config.toml
head_dim = 32
intermediate_size = 1536
vocab_size = 2048
init = "normal"
init_std_qkv = 0.0174
init_std_down = 0.0
optimizer = "adamw"
MLP neurons of a small language model. Each row is named by its layer, matrix (up: input weights; down: output weights) and neuron, and shows model dimensions 0-127. Each number is 128 + 24 x the weight over its row's rms, rounded and kept within 0 to 255.
Before each neuron's rows is what it responds to, as a language model described it from the Wikipedia text at the highest values.

Description: Table and list cell starts
L3.up366 [106 125 122 123 160 144 125 144 146  95 137 109 146 118 111 124  87 145 171 173 125 120 138 161 122 121 179 169 146 100  99 138  94 151 119 115 184  94 125 139 115 104 177 134  92  93 128 137 117 141 154 140 146 127 118 117 157 136  92 126 126  78  96 133 157 108 152 173  84 133 129 177 104 129 104 101 104 115 117 143 142  82  90 113 128 116 118 141 144 128 120 172 107 116  78 157 135 120 141 109 148 146 146 149 133 124 101 117 171 140 101 122 103 106 130 135 129 104  88 125 133 111 138 128 179 118 157  95]
L3.down366 [135 149  97 124 141 147 114 165 124  99 137 152 137 120 135 139 141 147 128 151 119 114 147 117 131 105 125 125 123 172 123 126 133 105 105 141 168 132 128 126 129 160  96  94 144 118 134 122 119  91 139 133 146 121 150 152 121 143 125  66 151  85 140 119 122 141 138 111 151  99 117 126 138 110 160  99  96  89 143 120 132 130 175 120 154  98 113  64 118 148 154  74  91 137 143  97 111 104 152 116 139 109 161 145 102 122  96 136 163  98 150 119 138 132 126 148  92 106 169 148 116 125 123 138  77 136 100 142]

Description: Fires before split-off "h"
L4.up883 [171  79 111 103 121 146 133 117 115 124 160 148 138 119 113 144 140 123 104 144 136 134 120 157 111 148 138 109 106 156 145 114 153  81 115 151 134 113 148 143 124 107 129  96 161 137 130 118 173 100 126 154 136 112 117 126 102 109 116 150  99 108 117 142 137 122 103  79  40 106 109  91 135 161 121 138  81 153 126 142 107 144  85  86 130 129 125 134 129 153  96 121 128 170 147 100 110 146 144 173 144 119 153 124 159  98 125  89 145 164 121 125 119  80 158 130 138 112 151 144 102 128 116 153 143 108 130 126]
L4.down883 [102 111 126 110 106  95 126 150  94 155 130  98 112 124 146 112 122 133 112 124 103 117 132 143 103 105 160 159 129 131 118 117 119 130 102 163 183 113 121 118 113 179 106 132 162 129 135 122  98 161 136 110 125 113 159 169 157 128 121 113 107 132 142 124 113 174 139 124 158  89 122 108 131 105 143 177 138 119 145 113 151 134 109 166  98  95 149 115 135 153 180 123 136  96 113 134 135 131 130 120 131 158  98 106 162 141 123  98 112 152 138 144  98 136  73 176 172 134  83 166 109 142 129 134 119  94 102 138]

Description: Per- name starts
L2.up596 [152 158  95  78 177 105 101 163 133 165 114  97 108 119  89 118 115 137 137 169 132  94 115 113 136 133 126 124 127 120 102 154 131 144 152  94 143 126 112 112  88 120 119 116 151 110 128 108 161 151 142 173 146 112 108 114 119 132 125 131 100 125 149 111 126 107 112 107  80 123 116 141 122 137  91 121 126 172 120 119 135 116 127 155 115 128 152  96 148 125 149 159 116 116 110 130 121 131 154 108 116 168 148 156 133 138  66 132  90 137  90 123 129 165 153 130 140  88 132 118 180 129  91 173 140 113 178 113]
L2.down596 [120 111 122 158 128 141  86 117 158 144 125 107 143 169  83 118 159 144  76 105 148 138 112  99 130 120  85  56 156 149 125 125 114 121 143 139 142 131 141 133  80 105  67 127 138 145 126  88 118 148 150 145 141 109 117 128 119 112  90 108 114 120 124 121 157 138  92 155  83 108 108  88  94 127 130 108 132 128 108 121 154 127 127 158 121 129 127 111 160 148  93 149 166  97 182 112 123 104 155 113 144 133 155  96 141 124 174 120  95 159 126 167 129 144 130 140 115 118 155 153 120 127 150 137 124 133 143  92]

Description: Mid-word fragments of rare names
L3.up1016 [106 136 150  99 108 164 168  74 106 129 145 143 125 143 109 154 150 142 123 108 126 131 130 115 138 160 137 124 136 170 149 109 133  89 152 121 160  83 154 112 127 130 135 124 127 140 156 129 157  99 126 164 140 121 117 141 122 105 101 130  97 143 121 143 141 103  89 104 134 129 115 133 114 153 130 122  83 150 131 132 104 152 105  96 171 140  99 164 106  99  86 143 113 114 191  86  86 118 160 174 111 100 139 114 122 106 139 127 130 148 159  98 170  83 116 113 116 115 149 137 124 120 133 139 162 100 110 130]
L3.down1016 [141  80 115 139 113 139 116 113 124 175  99 161 123 118 163 142 107 120 119 118 129 153 159 146 157 126 133 173 136 142 109 151 150 144 101 152 131 125 100 154 131 112 176 136 123 113  87 103 132 136 137 129 146 114 125 102 124 111  92 131  80 107 123 162 122 157 125 120 103 119 108 186 113 140 145 178 152 140 119 163 137 157 125 100 109 127 139 113 139 139 103 138  99 128 120  99 136 190 152 117 142 164 128 129 114 173  93  78 162  89 142 141 120 165 148 143 137 114 110 154  99 158 124 133 111 139 119 156]

Description: Line-start table and heading fragments
L4.up977 [114 112 108  76 162 138 134 117  76 119 149 129 154 112 131 134 110 111 149 169 145  91 116 140 126 100 142 150 126 141 134 205 135 118 132  80 146 133  68 169 124 100 111 105  98 127 128 124 139 148 156 119 139 120  94 154 139 150 105 123  91 114 120 153 116 122  81 125  97 126 133 166 182 105 149 150  83 153 109 145  99 113  94 146 137 177 121 155 158 150 120 146 122 157  95 165 121 139 143 116 156 176 105 178 151 147 103 115 123 170 131 124 153  80 148 162 106 134 116 136 103 114 112 149 166 106 120 109]
L4.down977 [145 122 114 115 104 129 102  74 141  88 121 131 109  96 132 144 107  98 114 114 148 109 122 105 135 133 148 101 104 107 145 107 111 114 147 181 108 130 123 122 107 135 168  92 123 130 120 140 149 118 180 118 172 122 142  96  72 123 145 116  99 135 127 129 132 104 110 146 138 116 107  99 171 120 136 133 144 143 147 142 192 109  97  99  83  78 139 102  94 155 131 149 113 149 104 155 108 173 162 123 117 157 130 155 116 103 133 157 133 108 129 151 122 173  91 126  85 117 114 149 121 107 117 134 127 174 118 116]